{
  "n_layer": 23,
  "d_mlp": 1344,
  "norm_eps": 1e-05,
  "parallel_block": false,
  "init_std_up": 0.0205,
  "lr_mult_qkv": 0.7,
  "lr_mult_o": 1.5,
  "warmup_steps": 200,
  "batch_tokens": [16384, 32768],
  "train_tokens": 309500000,
  "steps": 13111
}
MLP neurons of a small language model. Each row is named by its layer, matrix (down: output weights) and neuron, and shows model dimensions 128-255. Each number is 500 + 25 x the weight over its row's rms, rounded and kept within 0 to 999. Numbers have three digits each.
A block is one neuron, or neurons of one layer that tend to fire together. After each block is what it responds to, as a language model described it from the Wikipedia text at the highest values.

L16.down26:517503489482498505472519524500480525447513553468469456521502504460532511505505495543531503508514514501487482514522522467521502525511522482494483487505474513524501480459511525526479526500485491523514502474504481513490478512540484487499520518535516478517503529482504487493507463537535474510535458513529508459509487509463477493512483546545444528513461528538503492474542516503494508475494
L16.down337:500527517499503519486519537509515443484512502484432492487513552474525497513493508522525488478514501476474452484458520536437536506519478519486530510496552526496555524461545514511506502521487514498555469506522513522516549495471494489531474491536513490477497492516516479498503501499468453485514529515504494512502467503484507507504526544512479508473537522515508527453468484440509506571481
L16.down373:505507515463490506509501518483465542471517457461498514491505488500539532507465477509525474502520456475472475533483512488517528505504477535477492556512514485504510498480495501512525509547476512515577481482460460527477504512510473467512474504521463510512507462497529526496477465518515481490508496501511499484498485536523555534547529495507480493496555531507464473507496487525482505555497
L16.down447:518522498449522462475497521507485536454474507479486461493511514501526499547512508509563508496492498482518494493473512474482601517530479470471472491531467502505497487530492556498520517515520509491491521472470503497482481468538501506543482472512490509500502537524492508503481526495499507509515470504499520509505484524510513463515514500500496501489502486511465495465484483455477511483551
L16.down532:501498449506516465490491466519494474510533496506495520494477496494546510525512500516494512519474496490503509516490487483487551475496511505536488461504553484549473490519522526497495514518484480490501507448509472494520498512502509518487519506473489498459468478508479518449509482512485475516477531498482440476487506514520483491463474484505495488516508534489443491496539548522483534474522
L16.down627:466467477498526549499485523527514474516498494465525509510529503529453466499461475457524494485531525478509449501534479497497553502552503498477531510563488508510516481508524525501522531498500483516521495482520517515497518441542499494458495541493509505491468470489478462478483494492458524475479491465513511484486555541475442477574521483498476501506495563509487505507508555480478497448518
L16.down675:499489485464526515482541509478500518477507502481499471503535483494524525477503493488507511502519510527508476461494465493510542525487461527496525522510515506510512524519490509510464529505462483532501498478528442515500462496562536485530455487499517531523521495497493476528454484526523504524502518494513482503528462456486467468500494467504471530509478507530485474538509528520504551494550
L16.down919:499513491463470516474508504482472530468483501504467500491487507495480518514451499523472468455512519505480461483510487516527471502512488496488508537501559491500457475515524504480517514491490515513559485491468474545540532489486507473495493495506478496519519484476493491471534464490466490504506513498483477455514495508524488494527490468501479529522513469532558493477505506524503534585510
L16.down934:499514477518511513528479494489502518527486483536511504512502553493466504535462458446504489515499492471497501468509485477493448510485522530504487507469486489478489510461501442515484463508504517533512482451513509471501476506510514524457531542492508494485512481461496493474516507540463522483505478529517501497537508486522497497473531516460496527501478482509495472552487506592532526531523
L16.down935:478468517483517492518491519506509520461521482476479460498483471497537534485522506522511489470508492498514463520503513506487561505509505477458496553485481509532488478489477510465460554486486470485548464505513479533486480482529490497530501468558517492465526526495476509499459468492470496500542463455528470482501463464465502486488484502488463502482492508525488495443532514481501518510522
L16.down942:531541534486468526505519538476499492521488477490531500510519505509480487474486518510535507494493514484522473449523489523480540517531473486502491507534492463468496498473519489550507462498487537524541518465536533513524518455480523483485501509517486483515524508478500501467499509530507441530485517505496469521520503508514501510481529502463512533499480504524463518537503486500525529619511
L16.down1060:489510494498524557470484536498504499485495514507509521508488509475515511516456522493489543529517490501493474464478519508486447543513494487438463493511534515504475498462534470541477524501457520524530481440500476518487479485487507508470491552557493520509489512508507514481495506526500438521461513522453476471483465538478486536504487516520495524509484509500486480446538535515463535542515
L16.down1069:504538470503477509515522529483519557477515482483479470453507495497498498456478529522493500443521507504488481526525482514507507505509462520508529508535509503527495502480489513528540489511473500483530491483500523543525530496508490472545515519576521551481464491500509484497550479517491456506540530513459472484506477490509507506467526538493439513513508506489516524471488493518498484641499
L16.down1086:492535527486514499523486495503503532544524495509527480513498507473495489518483505527450515547477480502501464488497524506478464523493499492430476453495524511473500532492542519535511506487502542529503510456543471476500489500498548503449487503481462496505488521508554530523502487504509502534487461500491454469535486511483488537502474479479539505561465484508492569516471484520502524574480
L16.down1230:510469512495507487477541483551516491483501506526522448472488469521501497514481510466554512526521468496491506464513488458526523536493536500471530476527491498490514483503477531458515494500531455508493449496533465436504477492491447510466538508470449498511481474506526484532513464509499519526469521510532510461459538545523547514481510512495530475523494514488536493527462545504514497522533
L16.down1328:517521453495503524511493529473510491520509515513518549497545548542500480496502559508513508494500496506454489494496504502517506480485556486504499518477498522522471504482516490503487487477465488496499512488493500463502512491527546482482522523485501474518427485506486506498507432507498521481492526477511490550497541502476531561496460471513516495481535560511544516492482529469524499541520
Repeated-name continuation tokens. Word pieces and digits partway through a name, title or date that already appeared earlier, e.g. Campo Grand(e), BCP-N-N, (Seale, 191)0, death dates.

L7.down137:517548484468507482492492489480528526503481505464486515513470518516504485502500513487512507562495477486533511473458516492450443509544511511506507458440540478512510501520461457493520491496506548530518495549550465532501529496534483529504471504480553529563485468477507533510470493482458512512515523547491474546509481539472476512533465450564509525515495502493507508456545483520495484494515
L7.down710:455528446547441509500553503501505516513493501451506493493506480505479478467495514511504462497506481540489513477503475454504516517523478474489492525487498556509448466493484513492489466487543510523495490505517460509525519540551500522496544466493496497485511445476521535499511485518500492515514516437494523521525480540510480501501484498583481471548575490501473482507476549491492476477547
L7.down1064:548499525531479520490495501513497468509496530466497475533482504498495495517514504498532469532490515523536474504489450479472516540472495466445426505521475522445497493514476526511479437525477501472481509515456476476538485509435530435529493471495527475464489506510448514490499506514455496474502475485532514489502483473495483494505495444499492496497498500497545491484449521543502507516511
L7.down1219:489526452467467509526507485526575508518486481533495490505486517501493509473529499514522521497481516507560512510512514544507462501511509513527500514478468467515507480444499519515458540501482489498517522445499492521480502454491510492525498493491490486460502506518518526505494490504512499476460511513466497491496496513502498491495455494490493486480502507506522512501498530518469543442493
Life-date range separators. Dash between birth and death dates in biography openings, e.g. 1878 - October; also final year digits and mid-word pieces.

L11.down485:500531468486529509507529467505475543508487473508509486465487521487529529478523507542473499459509500523539534498490478497519514509529517519491498516505505465509496477512480511494531530488472456537490503467546506515529465482506494516515507500519493473486536503505460511505463497520513524494413481460461460525479525485477501498517528475535524469447468461516475523494485539489460506590474
Space before date numbers. The space token just before a day or year number in dates, e.g. after on, in, until, or a month name ("on 26 March", "September 1911", "In 1953"), plus some other numbers.

L7.down36:526522525494515528506486507471526511501508543475499520460534509445464452501519513524505484476468493512502466535522478526557507501472488494464540536450496510488500492493527463537473537481442485488556529516491499507474483525453525514529477528479495512537514488493529553489485500521482524504493508497507506499453510505517505512476497509479508514505471491484466498492442498489452484458486
L7.down158:461489465523553464525509490497446540499483550494484458453514512448536552492492521543483486519482525500509482539519517550546491552493483503496526540512471528490497523494536466505512503516523475484495502529518485509491473513414545477536465516468515524509483499470517537498523504458512546482517514513493502468487504502516518490496501478501456483527463486527520519528497492491478505500480
L7.down643:485485531503526507537524529533477493451504499502513485495510503473491530497516483457517487527491532509496514538468518502470471507525489511493504450463499495468505490509496486490481530503508534509544493558493460517522523510437503497494441515525469504526525502459501506495498509525521492504490506537462466488547533526505538511490483469437493481532518526513467499518499471501455484464510
L7.down1082:470508473507495495505547483494488513527481510488494498493469509466463500489505510468481517542516528527506492487513473487520495482453538484471504492473515470517527522514451485504541491485490503519505463503461529476468506520482515456473459512460494526543523520459490524461534521515491505497449503490522508514504485523496521522473465506464526483465513453502516503451520523477488520570535
Word-start fragment tokens. Short one- or two-letter pieces that begin a word split into fragments, mostly lowercase right after an opening parenthesis, quote or hyphen, e.g. (e.g., "re-habilitate, decision-making.

L16.down68:498487521508497497473457484539443536547489471488501489478494515526503466477490482490498506513510506456484518507511495522532477572502469457487566503519510478502490522512484510530522505519515507506517492516479471514510489495504499508489505508489540507533489519503540494549525447496557492484460488480506533484501483514519456486531482521470503506470502543519496514509532527504501472505490
L16.down202:538524525485502512507508472502496496510506513529501489495507478463476518523481483444544509510527512524499549527458506500458481470496451509475503492480525513519458493530504523502483545522524551535498508508511477539479500525486516511500493529455504497531477539507524503535541447453517501495461507540522495513497479533487451505524529453517520485542468476498490485506508485540491515537552
L16.down257:484491556503496505514491468507547492519450496498482459519500463497498544497467503517491534503508487480527470480527517497486522485483526518506528524531483501478486523479474495500528478507508511514524522480521510502533550532461480507468531487503481471514520513507438465534459483506512526453497455507483477494509533451506499475496496467522510506495479541497467481561496525521516516511492
L16.down269:521467493495500498500496489459446483481515482545506491467527497505521507543483438497488522453499519538500475462471458519497488568506503487476485503473489508526492466494500502496484512543488476507497486545502528479489513475495579481545488520530463502469480502522489498526490520555510532509521515521500467483472510546499496522499485491485493494499445487478503461502499461462532509584508
L16.down309:495474503481521494468493502484502464515505526528535561544509467515501510485508529537539526498468469504475453564503487506514473518490548482468533522528496520534525516435516505507523521494459533522497493480526517479501512527508520466512561503515510481538519512514446491520502505492460470515538500471479513506541503503484556507491523471486540506477523469498528468496526507478433511516472
L16.down385:516485500484521507479514483521502482523504503499497464525526460468470463521432517461530510456530487499462504510492482487526487478462485514549524499488484496526481468533494495531488509520475539494493498508493507494539504479531499453461462501535538585489486453530502546556511493528466487476516461495439509509492487526510502437506503501543495511508501525520499534544512467497472486448535
L16.down470:494503476498549485483503547450523468522472530533500467504518494501516509500482534492550495456510443491487469491502485500521530523522530487514489503469483493506477485515510514503498480507515479504487477483539507516491498473487514495514539522486449507511496494516524524516540452462515510455422482493474545491524506499486489489517477489524485515506452485475551474501504469474436502493482
L16.down522:461496518485532477521495538511520501502517549530442532468508488512500523554515505497531479505528501493477501487496518484512502513529507496455509515502516492484546476526493511519488521540469514541503498478482485542526532505527538508462503479512474480492491462524500485468473505504487505488519483531488484498514495537493510531465559469537494524484523485515474522507487461486494525498528
L16.down530:495477482499493487470496511522488513527505494516491523528545533457510513475478455502509542518476453560495480490517487493521518562468520497522510501505478496473493490494513487502559540485509450508508499503486528499497472468527477512561483462534489488497451476499514520545501494476475496538548542520486493505525490515521512519500488462473479499494492509503471471517482516521447481584509
L16.down616:491461511548502500473521497473512496497454507521509503502495496513514468491516506496496506566499520510525448474493499483549507494501493477469522514519518493504558523474493522477483504488483499502538480517516461548561508473533525491491449517528455488514491469530489539495528453512459489498555497575480464539519497474458491519525539505521516521502500478513501506468528527471439537528492
L16.down782:522490494500485525458427494501530495483536507485503537522520505502553542509501514499501511484473499458465480519484478456525463520489499490461510483495478552489468463488502494502502495548480513463436504486499524479498501497502506506534484534499461496527547448495529499549517526468479497488526465473505502493489521496569488510495532538490495538485450525438465495513482482517481463537491
L16.down882:476474511540481481495507452506472496534471524521535504541537529517522523491481501508523479480530465519505505528557494528495486521525512524490473517471515526517519475506541480525475482477503496514501495521497468513482515495496494504489523518510524489488496463464554484502545496509506494506483505486481487505445528563500504537531483517492481490481524491516503508525544503467491573474520
L16.down899:526521499467550492492517517506517514509553484504524486508518496500487505511518520496490521502537472477494550492508535517480525557512527511477501528479468489521502498510478527490503548501493497457525491520524507503470464468557463532475515493504490520511473466484499494496523462499501482518509477512518508453517525493520521492475478517550469485454486486504499503523486527478483454516512
L16.down939:462502438523462518469495463539480468513478518529494498525473512511507509492518488481501477477494501538478500564513461494497445477514520522518509539487552487514491484548508489536493524498474522538497480510508512502532495499482481487545505518481475515559492534534504514482538485479504482460495441509472469486468495484542510530517525457500473536513536492500502530506513529478467544394553
L16.down941:499474463509487496547487493497520497474501525497481503489489472493489497551441532468481476513515492554471494498484495526523496504448428531519503504481481509517548493465462477494499528482453501539516466493496502507488487465545482520508507502470481519499510464516473515504481504483483488499488506522484532464471491543513462503508501481504494495499525476474517481479461549519497520550546
L16.down1173:490459488468492473513466510499509495522508555554529516536522498484502471458436526507486478515507474491516512473476492547502543514493561493509536510463508483457510496491544523537513526462494514472434518520489526511517514480533528482503534515487491470490517521486495485457532531477455504491503535436489516491504531489520466511519509487517442523476457547518489479519492458497455511544558
Initial vowel letter tokens. Single-vowel tokens (mostly A, also E, I) that begin a word, often a name, e.g. A|aron, E|vanston, a|thlete, middle initial A.

L7.down165:507444470496481460488515545495485501494566510529490460470527521496471483499477506461483509486491492521518520503518524473523531502463513519493536558525481508482498502489532472456523494466472506536582509552495490505505502477504509536472487528522478522526514516506533470525518513514451537512474483518495510499493490488514539451552524534435486471504533534483451516507501507518463506530495
L7.down219:499540477543515529477509520477481473503517494496483506483529527516451486481514500493489455525517476477533514505495496504515466491505523519522511511497491466459491524483489464498476529461538511500532506516492499494478484508482511508470461508487549535529538507491514504518508491514472457471487533494484516549520492490463507451529462524496490494459504515499490519484479491465489523472472
L7.down240:509518486468497487521509537511450543540450542493558493520529562523511523488454532502570491472510489462485530479487465506532505496506501485469485457473460451499526513549513513490485481520528538453530514464496521527526532505504485502508522476490509496474542477524486514510545493526480525475491518471505538489502488462470497502517510489508552534522509492529513503485517538514474505493497
L7.down293:529495532498524480485541513446491512528505528492501525473509529520499500511513459493483493466497510520498503498502526526516531504480448514526453508502494475511491518491517497485516508509495506490501513527491513473513484537487483511501461507490514527497513489519521531495493466487446472559525536515460514460479504472547500484573513519467477497497529555466504520512500525512505536483483
Opening quotes, perfect auxiliaries. Opening quote marks that begin song titles in discography lists or glosses after "(", such as ("fog"; also had/has/have before past participles.

L11.down25:512525509519498503483518483472525540441503483486558480468507459514559491506489504519497525497498514525495541530502516499511460488490526479486500512495470481477529490511516470480521487477533483532506516514515456510535508492507513528577513498528491458504502484485545501473533497492505477515495510540495492508514486473469513545512465527483483549521557485473444477480537476512522480451489
Place and status relation words. Prepositions and word-starting fragments that link a place or thing to its location, status or route, e.g. under, part of, ent(ers), now.

L11.down905:474460505489478498477528432480471534481500539557506499479484512497533486505493477494491518447488475541522513479481521505486477479496537497504480492495470504491486497469481505463545492499514484459477478473504511517526482558467463548538519502516477514532492485486491541460496520505545503502485510449490518475528511501495480526527535480516495440472490472493466492475506476491514507575526
Word-piece completions and clause breaks. Two groups: the second piece of words split after one or two letters (m-ight, A-nd, h-ours, G-ets), and clause-joining punctuation or words like comma, semicolon, opening parenthesis, if, but.

L16.down93:492523495483479477465548492518486522508506543475476508487491515487466499505519491505489441432465429498467493492503443476495506489456497487528525532511514543498492501503495494507486489499494555500506512545488460474509503559544489491476492520499490493448482536460509465530516466461484555487457516471456496536451549501518481487477457535492551526505524467513505518521522523489447503508496
L16.down181:481490484495522505490476508493515544523554547506495491519499525452487561539526515465509514507492508503476514539513497459450508489524518478540519494496503464492499502494522495507501519509513521532540489487543471505461491542508523498482452524565507512510450523499489495476481520504508442473498531485484428542477535501510495502470472521445503514542522495531513487449445546515503473572509
L16.down206:490473496461494503509487468495460505515470473494546500518475472463500499473490533527486488527515471514498570478486467446488529483503525523501477542498491479500477471450512484450509511492501509504474477510462469546491473517526518478497504493519508518519531485492517501505480549522495530480490556474490473537514484546474501484502478520482494530507478516493529495468503480504525469496549
L16.down284:509441523455471474485491509512506522492468519507509462479459542534513537502503520503493470535492523506516481505499502458481520496478480499513527548515469462481472496471494515499470522485442514458505500500526542520433502534518507493468522550492510510493514508467529567480471524518513461468539505503502476470504535492515502533507481518476502424481484491528496524500548498486487519531489
L16.down298:528459492524477499437530492474501453509497480503442467480509491460488532499441525476444491491500478501523532499530474458505526521465542527498484510499507538501527522504504497518490457539514506499478506483519482521502443532479506533531573490512492506528489500492498517509485478494482519520482511480478474500515508483513502510460516514520509501506479543510518549453544477501505450534499
L16.down304:479472511453452515520529496494495526489516559514495456513492534478508532551501549459498548489526511474492539541477534464450523498523491506523481552462482495491524491524489532496494517504573479507529516489463473505497529491508488479544458529492494521493498520491452494512477459527496450476487510472501505500492455522502477496486503467496458576487530505504470495496478551450501445542505
L16.down365:502527523532554471491519529520520479460456509470481507530498519505542495503495459496469445477438511497480538513504500467577478470498528479548489527504483486476487488576530461514504476527498523483436474474497530524487474506510514547507501522490527504503496495463514553507501538497481472516499506518482495500513520495524493516476513533491516453472510462527495496496518548543486493509486
L16.down689:540512500499465481506512527504498526512480521473504506531545468530519489518507485502525496518484542492501503501505507474494466500497486494513490478493480496481542440519508503547498521493540529479510495513508509513498473463529526510490513503454489495502515490519483455504522478464502547511505511515483516436503557440486477488461462495538494563524568531498487500493500510510455543475510
L16.down726:496532506542497537537511434484532522526501470483481494491502502531517484506490478501528512486476488491487511501540521496485529542498521527499566499532483521487507433482464505524487501529524523483509500471550483517500514493462489515526510499490554461494502480487488495482491494521452495494499494488521466475508507506475470496493452490484495536530486519515506534480540493545481515539545
L16.down763:518481524511465472494520483514518484502507562529506491480494474513530508477523476474502493527483514448475462488515503490536496505474502520511492484516493489501489513489505526485471536514445476498497499514478470503525474494486505525513493498463483494511478487474503482510488505512503528525489489474500492496509512409511471532497489494529529531559505438482472467505501494481504494495492
L16.down777:513478511488510481490497541524471479532540482483463557528497505494545465460501513520519531472489511476486475512525499516498531524520541515530479522515447480473516516509505502530498486497504517457524476511471492525500523491496543470472475527509476488535488505487490482502454495516520479536466491510452481531541461511532487461471506495521539509495549500524464512457514474503514493505497
L16.down865:466488549505500493523526499511507507484466549498512496519544499511571451526556475506510522478462496491523502448488541473504560469478502507541492486551485538498493502502464497534507530495475474442524501514532517469525456508511514490489488517509477476509497496514537510518486489505529488466497445478517516485483535515493474500492504465499592496497456501526543510531492523523473498450495
L16.down914:511502507489526472515520480505504477487515515493470507486533480494527452536519546485520462512479490479480508511571494507490476496486506525510487525484452494522491476487504499496461496493456496509486503505494485528506477486452482538527512505526485555506515513476470550544493527491502519504502495508528478504566534490483501507540511537505457521470508501510477454515535498457476517498516
L16.down1090:503480541455487499521495527510472530528521502447542502518467476529519537570518542490485521500484501515510478507476488482473486487494468469528527490505518499479493520476494557481510536487486477493516493503469509476504495537505517430495506491538490506491498464497471522491480528465496526490534459487503475538494541508494486490527516527524466513500456498534508489520496499512518496510492
L16.down1177:512482496548475514528502457517464517508495515468526469485533509513518469508515463469541503529525477518536504489498505504560483554502503507503512516509524483488486549489497506510509480526486474492490493572534464482499530477477473492506501510501507488534484513524513477526506491547508492529500502495511557500538479495508465490483508487483515502472475509492465470501499519529513532467460
L16.down1269:515514519472497477504481456518475470523487486498479496493476527535480506471508506521529476493460501495488492492523523511529505487497535495479478485508553482511512504530481451551530505504498541518500487517463500523534482486479509440486499550518467537473499500522512509472515511450544475454480522477517513514552533498489472482521509483480511486488476486504504505495446498494514462510519
Location phrase continuation. Tokens inside phrases giving a place's position, often the or of after located on/at/in, as in located on the south banks, on the Anatolian side of, western Poland.

L7.down1125:544538481506470500502456516497489505529529498529488480541498500541467467510473497514506483483497534503483540550453541495511531546530569496506517475556521491498507472497510451523511508499473482516528521485495498507496518490520514531467501442492548479482475505495499514496467489499494525447509494468516518522498476500469540488518508475502505493454510531487504501506491521548517499536511
L7.down1191:459541498520482473487474504504497522502486532503500470549455509527520514473537479458502512490506486485474518449461482468533493516479514541515527527519513544469489507511530532486493465521464519465527533475506506461454493486506505505509511427452475510489468502545508491493478526501514493501504493564505502492524520473505514492538500488529540534492476538464558498480476527478494504552518
L7.down1247:522507499519464499499519489502535519516498478465477487499505492527423512435526496498456502493479500489507540482491526468484498521492488493510534508488539517481517456503511537477506529479484504498488537498458493467463497532512522569482509435481455503479454479487468503491521506502527482512552462470513482478529538500455522485450496518539497510482467483490481495517482500489481466535523
L7.down1302:482485504503483476478511469449565516482488499480498534526527492503534534463485504503472492487524480513502521493519514519489541530480532499509504473497473492477528546542503470534479505502523493533523473515533470527505500516518491521468471471473457531491515488495508499490454530533496537519518512509491498504459480504492524512495473510485446496513505459523468516559509471488529489529471
Early word-fragment pieces. Second or third piece of a word broken into odd fragments, often after a quote, bracket or un-, e.g. un-ve-iled, "pe-ople", st-e-el.

L16.down20:493491507522513468510467477508492495508484504499501476447426524522504471528474460475509510484499521488473498500531472520488546483502478495520454539536515458482480465530488504464487533537492488466479504513453507512470504542502452500479484495496500521519516472529527443480513528494512540492511528466464542467464503531500506474541472489491510527486505520485489519498496532483503529468489
L16.down103:531467453464467554465523413490499472514530523500511484488490508477560485510475497488520516496525507502511479502490497504482524494503502487492521508447488492521492514497527485515511482508475506487486515496476493484507468507504500492491486531528522496484501509501464500524480491509483551522490479463449497492527473521486489512505504524475506508482546529520550461491451510529502487509479
L16.down179:562513443487492516500487517445500505512517521548498506509484490497510475476489487521509476484502520477511533519496490492490508521534533522480508489520457490505506555514530514545467473470552519534502515506509540501533483530511524530496472500505439503508493531519495549512471531481509485485507468479517484481477473484501528512503554500514466494538523475455474536486524484510527476524475
L16.down247:499522519475529490489463504500546552528463536506481521459498453541497464489496508462463480514464505526531503512514484518530510471474480533497483466495481500546498487462545494465536499543511483517533488474486475544556534541491462462533489504486511505497541490523486547478522480467482523492483491535513480493501500493529485477519496482516526486473490452515525514510471490479514502510442
L16.down248:480452541518522514507539485467507504487503484539525526562521487466495472528512509503500501500501495506483481466510510467505508508527516523491499492537514497518532441498517512505515481503515482492509516476477471511476510511484499478514479536487458536474482514456496511477491512482502487488520529477468488520509530472504514496494510533581449517489542467524533496520485509498498537509494
L16.down268:528437488514515501486467494494470490482496498513512494481553473500534539496498473508478498503480524479498475477539500526484506502520499469538497484531498457473518529502504468479478493486440523436533496490510478515487486510510474514496461474553475529488481518501540513515505534460568537504523464529495510478478433504509499512498530511535527536490457522489532457496494444554483556503486
L16.down418:491474483484511542523506481532527532494504489484500455524515496479502509492487501516519573499505487522459497491488465496531495536494497507519515539514554546476475489475488489465513516493526497530505546531538492530504541493495490461509492501473543506527483460553479460515481488512523521525469476512510512475500474517549499482457510513505440520513503523506484498524549462534480504482509
L16.down449:514522505492480492502482489522464484524507515480492486505486483526488508463468538514499480506476537536484483521515531531510565513508499485513514504523505489495525542502481508473511474562524508550482479505517476518514513511493490461522523522472489483471504494505503531501481476490468475463491511486479503497530477502468511469524455481515515529503472489527512504486473484518472492554465
L16.down484:512509511464508535487508473527497511513516478490489508473491497506492503507455509504560449493539508493446485496534482484494513499526464528506528489469506522544519531496508490473499520474528480474529433479489508522473502460549447506472549497548489514462494525480477523492516505498509454525515549513486538513508509543507444524484525486557469497520505506511484518496515494569473485407534
L16.down736:496493498518521486485496511501490472517476471510458496522504485497494438488491511491502520514504495520537553498543489490502520544514459515507485520485499506508460491528524524499519533538483521520552527480515502481487476511530477483491457511501492484463474530508519497532516497536462522518477463511469466514497454467489507474485520485563469506518479524518471513460484531536498532481500
L16.down786:528464486476516522552540461498500534520486533512532513464495475462534459514471477486528492470499502520522503528544564476476504513446505551493485461534457501497480466522482515534473535512494495462501516552525495467486510501471508524476509479514472501510534463495500492523486471500443502514539478511552464461525481519482519507540520536476525493463507490534505523490496529508466516512497
L16.down897:497525522468539484485501490492473475493473522493488508494520495525528506483503556524486503485502511492502505441529527505497506482552456493506490482485503471512461499484508483474504492510504504546526536481519549510477502521499510492471515493510519494498526504497464516487434508463532515490527506500500509511513476496500477517477513530491505519529471495484476481486494521500536503461514
L16.down1017:482501503504538505490536498451526508453461498500433483472557531525524434505458516507518488510458464480481551531480532438507495532517476549527499480489494528489431494492481533466496477486488505520514492533489473555500506516489506540550484522474477494490502498501488513486507477517486460509505492499500477460536489486441472469547495528469523508504503518512524495501514500514473562490504
L16.down1102:535526525511522514562490464472485523501483507460500490512517506527461481493472523499568496510496506521504536523491514528469489528526468497503514534513511553485437498463489568506511490459500522497489469480504492510495505493501535504518559478499497463497463549502458515503487481522515516518441510470498511490507502533513487502533502504446516514531474486493475520498510522514456507406537
L16.down1123:499513491469473496523478500489521515507528550452519482481513500486481500513469498473486502533513509491494443516541543480511520517518478528480517483497515489545451501481502454459498494487526495505502485501496482523491449568503500477467489515524506499482491496462485531468502499450503485475493551514494500451536493551460540480464494531516529508488523491515457539524527480520540474432516
L16.down1248:464587473531480454493513453477472500501480489519524484533476497487538463502506494500487515477477460559517506485499516524487537524529487527540448529475503499532543516498491469529461524517524532486532529509496508491496511518491536491494474472503481524464531531518482482480475484495519483522500502526477502488513511524496482499462541500529447497482512481508480511541537509533533488493504
Auxiliaries and clause connectives. Auxiliary or modal verbs and clause-linking words right after a subject or comma, mid-sentence, such as had, would, but, and, still.